From a checkpoint of a small transformer trained on Wikipedia.
Architecture: LayerNorm before each block, rotary positions, no biases in attention or MLP, tied embeddings.
Training: a variant of Adam for these matrices, 478M tokens.
MLP neurons of a small language model. Each row is named by its layer, matrix (up: input weights) and neuron, and shows model dimensions 32-95. Each number is 128 + 24 x the weight over its row's rms, rounded and kept within 0 to 255.
A block is one neuron, or neurons of one layer that tend to fire together. After each block is what it responds to, as a language model described it from the Wikipedia text at the highest values.

L2.up192 [123 122 110 116 198 123 135 138 129 135 137 111 162 156 105 156  97 136 129 141 123 108 171 173  83 127 148 105 127 134 140 111  64 128 140 104 123 171  33  80 144 137  96 132 155 128 146 152 134 147 130 110  98 152 102 136 141 103 132 147 125 132 141 157]
L2.up263 [132 131 113 154 145 157 156 161 109 112 156  89 112 131 141 161  96 126 149  96 146 136 144 124 114 115 134  95 160 167 145 151  53 128 146 135 137 124 121 112  99 135 110 112 151  87 117 134  98  97 129 140 114 134 141 109 162 103 119 122 119 134 141 156]
L2.up270 [129 116 122 131 140 124 141 116 121 124 102 143 133 108  98 197 137 136 162 111 116  98 115 130 105 117  75 134 109  75 124 106 100 155 128 134 112  94 127 142 160 124 161 114 148 144 164  99 124 113 139 152 121 124 102 141 154  94 101 105 153 158 120 146]
L2.up285 [151  86 124 100 115 147 112 150 134 127 113 134 136 130 113 107 134 110 110 103 149 111 163 158 103  81 136 173 126 151 121 114 116 122 139 151 135 109 130 106 120 119 130 172 142 117 132 175 127 153 114 118  93 162 108 136 137 126 106 130 130 126 116 127]
L2.up344 [117 141 131 103 146 169 160 150 118 118 112 149 138 132  72 148 175 121 115 104 119  74 160 176 154 115 101 152 113 125 139 109 112 149 162 130 107 111 104 139 139 128 123 120 118 142 110  94 146 126 139 113 123 120 145 164 138 101 163 108 133 135 162 147]
L2.up550 [117 106 111 137 132 176 147 149 134  92 137  85 146 134 118 110 114 144  63 141 173 109 180 146 156 116 131 117 153 128 129 129  99 155 130 130  72 153  97 166 152 131 170 142 134 132 126 134 110 167 119 125  83 121 124 119 123  95 111 131 109 113 129 119]
L2.up596 [139 130 165 138 146 145 165 129 115 125  92 113 168 157 107 128 114 126  83 141 139 114 153 149 109  90 151 124  96 130  91 109 127 125 136 166 113 166  98 108 138 131  95 131 136 134 164 131 119 162 129 103 114 147  99 134 150 116 150 145 126 111 134 103]
L2.up820 [128 105 117 155 156 134 117 112 136 146 108 122 122 143 125 133 102 111  98  87 112 171 153 141 108  90 170 108 121 138 100 126 162 118 165 179 141 149 116 105 177 141 109 111 127 102 132 101 135 142  89 143 135 120 167 106 107 123 133 152 144 118 115 113]
Description: Word-completing suffix pieces

L8.up172 [117 104 162 116 112 160 111 161 137 143 124 124 155 204 120 104 108 137  53 168 101 107 135 128  98 133 187 127  87 116 124 141 161 123 133 170 143 131 130 176 156 151 100 111 135 112 107 124 124 143  76 119 142 133 136 137 137 148 175 176 149 114 122 116]
L8.up281 [103 115 102 121 146 165 168 169  86 109 152 137  92 124 138 113 126 146 117 175 117 116 126 118 137 110 145 152 111 142 143 122 102 144 172  97 152  89 156 114 157 174 116 125 158 140 141 124 126 130 114 163 128 105 107 160 122 149 138 175 157 142 184  97]
L8.up484 [151 120 165  99 134 114 129 111 131 122 122 123 144 111 101 160 119 129 122 137  92 134 160 131 152 142 165  95 113 156 127 124 166 172 195 109 115 106 127 148 183 102 112 135 136  92 113 119 105 137 144 166  77  98 142 137 121 147 109 111 119 148 142 103]
L8.up559 [101 103 104 101 135 158 134 165 125 115 153 120 149 144 150  94  99 133 100 107 143 157 111 180 163 112 134 134 120  83 120 153 144 129 107 131  92 114 120  99  79 152 164 106 122  84 102 126 151 133 134 129 176  72 112  89 147 137 143 153 124 126 122 134]
Description: Possessive apostrophe

L2.up145 [120 127  94  95 106 112 118 144 132 134  59 148 120 153 141 168 124 137 118  82 119 101 116 154  95 108 105 117 136 141  98 142  97 126 184 161 121 140 133 106 124 150 121 103 112  97 175 129 116 124  89 136 136 155 114 164 117  99 181 129 113 126 157 190]
L2.up246 [128 119 132 131 119 108 116 122 127 147 132 152 120 156 155 123 159  81 142 139 118 128 182 132 107 123 141 134 137 176 131 148 117 172 149 178 166 131 131 131 127 105 158 171  78 127 101 135 124  94  87 156 137  82 116 127 145 117 119 135 145 157 131 131]
L2.up261 [141  89 111 156 170 126 136 126 143 144 143 150 148 130 121 118 147  99 113 103  75 100 113 168 139 102 125  89 144 135 141 110  93 151 159 137  56 112  87 120 106 100 107 103 104 150 113 137 123  81 134  91 136 147 125 132 139 139 143 131 109 153 144 149]
L2.up397 [156 101 141 162 166 142 147 152 145 123 134 117 157 123  75 105 151 127 141 172  78 114 142 142  85 128 145 104  79 146 130 159  64 188 133 108 101  90  95 125 146 126 129 150 103 120 137 124 125 136 100 120 115 121 159 143 134 131 180 144 116 119 148 166]
L2.up588 [136 120 132 119 142 149 111 130 165 132 169 144  96 137 112 130 125 127 123 154  97 134 197 157 119  71 119 111  78 149 118 159 123 131 149 121 151  99 129  94 154 108 141 131 156 112  94 124 129 147 100 128 121 110 179 121 171 116 116 155 128 132 175 135]
L2.up616 [159 111 162 138 179 123 100 166 136 141 118  89 147 114 131 121 190 109 142 132 107  78 127 145 138  85 109 116 110 114 120 141 111 156 171  85  79  98  80  98 131  85 136 136 152 148 147 135 140  99 146 120 138 101 149 142 132 121 178 151 151 142  91 122]
L2.up644 [176 126 120 130 147 113 103 117 155 127 158 133 148 144 148 145 167 111 140 146 118 130 102 148  80 105  67 112 117 113 137 171 149 157 154 116 166 106 125  91 124 104 127 115 139 133 149  87 113 100 148 145 132 113 136 129 126  79 129 160 121 153 122  84]
L2.up878 [174 134 131  87 168 126 119 110 156 131 123 112 110 150 135 122 133 128 101 119 109 100 134 168 127  42 148 111  92 141 106 116 129 126 159 112  81 113  93 137 154 115 147 163 157 135 131 118 103 127  91 133 109  96 115 185 121 144 123 168 144 143 149 126]
Description: Women's/Men's category apostrophe

L5.up113 [121 109 149 115 124 157 154 134 129 107  87 128 154 131 148 150 115 134 134 139 147 107 130 141 110 105 121 138 102  99 138 104 103 193 180 132 128  99 104 144 150 154 184 128 138 130 135 150 141 159 140 107 159 108 138 117 120  65 120  95 138 133 142 112]
L5.up641 [140 123 123 113 120 137  81 175 161 155 159 140 116 126 114 150  93 134 137 160 119  92 155 150 111  84 156 136 150 101 152 152 137 136 105 102  78 158 108 133 150 127 117  91 132 113 151 146 130 114 100 144 128 144 160 117 140 106 157 102 156 141 144  97]
Description: Word-completing suffix pieces

L5.up776 [110 138  98 138  87 144 147 158  95 144 107 158 141 145 143 116 162 110 125 147 129 124 132 160 129 157 179 107  92 128  96 156 126 119 147 141 151 143 118 121 138 124 119 140 146 116  83 139 138 132  47 111 152 162  84  97 155 100 123 158  97 155 144 147]
L5.up822 [162 126 134 136 152 149 131 139 127 138  77 147 129 141 139 169 128 135  99 116 152 114  95 148 166 124 130 148 133 162 139 121 129 170 178 108 128  87 112 149  88 129 120 106 119  96 108 113 127 155 139 165 122 112 136 120 139 123 170 134 133 142  92 130]
Description: Possessive apostrophe

L8.up2 [154 104 122 131 127 119 142 163 168 123 166 159 107 122 122 138 126 106  93 141 150 136 121 148 115 144 112  83 127 172 142 148 134 148 132 150 190 106 132  72 135 175 140 141 156 158 116 125 122 104 121 145 140 116 121 111 143 155 135 125 173 132 115 112]
L8.up183 [124  97 133 122 126 123  91 165 126 126  88 107 147 150 148 178 113 102 114 134 115 129 131 139 141 119 126 126 116 144 149 136  79 127 120 125  83 138  95  92 128 128 165 120 118 112 116 100 134 135 139 125 111 151 129 138 175  94 172 119 144 176 137 141]
L8.up271 [145 116 146 135  97 119  90 144 120 127 150 136 131 104 151 158 111 129 152  87 114 174 125 145 119 132 137 137  92 138  56  80 114 147 174 148 151 137 161  80  89  98 129 118 144  78 151 166 125 162 170 126  59  69 145 146 149  98 137 121 143 137 118 139]
L8.up358 [113  92 136 131 162 104 131 162  66 133 123 168 112  92  94 115 155 125  82  88  99  98 140 130 147 147 143 104 111 160 146 131  89 115 156 114 124  98 169 164 102 102 147 102 126 150 127 141 132 106 147 159 145 105 123 111 136 143 123 129  89 150 145 121]
Description: Plural people nouns

L2.up31 [132  99 138 103 107 125  78 114 157 112 155 150 109 137 153 114 119 117 102 155  90 133 130 144 143 111 107  67 174 108 136 129 113 167 143 125 117 136 123 119 124 109  90 201 151 129 153 147 142 152 115 119 152 130 118 139 156 131 145 174 151 156 127 126]
L2.up107 [128  99 109 194 173 126 117 147  95 146 107 173 146 129 124 113 139 120 106 113 120 137 145 158 134  70 100 119 151 102 157 130 125 118 147 118 132 118  93 124 150 144 126 147 126 132 157 111 138 108  72 114  90 156 103 153 116 107 194 136 146 130 152 144]
L2.up133 [156  84  95 145 170 148 122 133  98 155 150 109  93 139 165 118 151 113 154 157 148 133 115 159 121  63 121 118 118  60 125 162 127 136 148 145 116 157 127 143  72 128 154 152 123 164 156 181 144 105 141 155 122  93  84 183 118 130 135 127 127 126 127  95]
L2.up173 [107 126 153 156 132 144 124 143 144 160 152 153  93 112 143 103 118 136 132 131 145 132 180 119 122  78  88 126 120 131 147 162 130 161 130 125 122 183 111 125 127 138 167 138 178 125 151 108 116 169 138 144 127  97 121 183 143 120 178 128 181 129 136 118]
L2.up528 [114 102 115 150 125 144 172 152 130  92 162 124 173  99 143 178  88  90 126 128 142 126 159 132 141 110 162  76 156 155 167 118 163 170 150 135 126 113  93  83 138 123 117 131  92 106  80 183 144  90 137  95  84 103 109 157 161  92 158 176 106 161 170 136]
L2.up545 [159  79 150  97 125 127 158 126 140 126 109 120 157 102 187 113 102 122 166 175  88 119 121 163 139 136 158 161  78 101 131 138 132 153 157 132 146 132 121 135 146 144 110 147 123 178 130 127 123 138 138 100 120 109 123 123 113 143  73 126 150 144 141 154]
L2.up584 [150  87 114 113 126 119 162 162 127  87 122 155 108 149 133 127 123 134 133 121 111 150 180 145 130 140 150 119 117  99 126 161 122 162 122 147 112 188  85 104 137 146  91 149 160 136 121 160 132 159 157 172 148 116 139 164 134 112 174 138 171 171 140 105]
L2.up857 [142 103 125 106 141 149 166 136 137  84  86 140 171 158  80 132 121 132 120 117 162 137 178 116 134 126 152 120 112 139 167 130 130 139 116 199 118 138 103 114 132 121 125 136 121 168  99 144 127 102  94 136 134 128 125 124 146 117 107 122 135 120 148 116]
Description: Name-internal pieces, succession "by"

L8.up663 [146 103 106 125 158 151 146 115 110 131 168 143 119 164 149 106 164 116 147 148 115 125 127 152 120 145 126 133 118 111 151 122 116 152 169 135  88 124  95 109 127 162 167 127 149 138 109 110 137 117 132 162 179 116 105 157 130 129 118 118 104 155 140  97]
L8.up772 [120  59 159 130 123 113 142 103 106 163 108 142 115 111 141 122 153 111 115 138 148 109 157 171 104 129 111 130 137 140 134 169 151 135 138 119 147 134 147  75 128 128 139 132 105 122  79 139 162 109  88 145 127 145 127 149 121  95 132  78 151 131 186 136]
L8.up783 [116  77 155 123  96 106 118 139 161 144 170 106 110 190 145 151  84 103 159 104  71 120 155 132 106 130 123 122  97 137 159 117 147 145 123 104 115 143 110  72 119 164 106  66 105 118 164 139 166 110 107 105 127 129 124 153 191  64 142 128 130 144 122 101]
L8.up802 [115  80 137 115 105 124 162 178 144  99 128 143 121 138 121 103 132  89 137 128 132 148 147 143 142 153 139 119  75 154 124 117 131 122 169 129 146 107 146 121 120  93 164 115 104 155 148 164 168 101 171 127 149 141 159 185 141  84 129 122 163  99 108 174]
Description: Foreign proper-name fragments

L5.up48 [115 103 117 124 141 156 130 126 124 112 128 118 126 108 131 112 141 111 106 137 130 129 119 152 105 142 100 120 124 135 160 142 104 115 111 163 173 131  89  90 121 118 124 118  99 125  75 122 148  81 107 140 126 121 133 142 144 127 179 127 180 156 177 136]
L5.up845 [128  87 145 137 143 125 112 134 114  84 116 103  92 151 136 133  75 112 149 117 111 110 134 140 128 133 148 142  87 140 133 131 160 119 114 120 105  86  77 125 142 104 160 113 178 166 129 127 139 160 102 159 135 158 134 163 103 115 120 120 136 114 148 179]
Description: Mid-word name fragments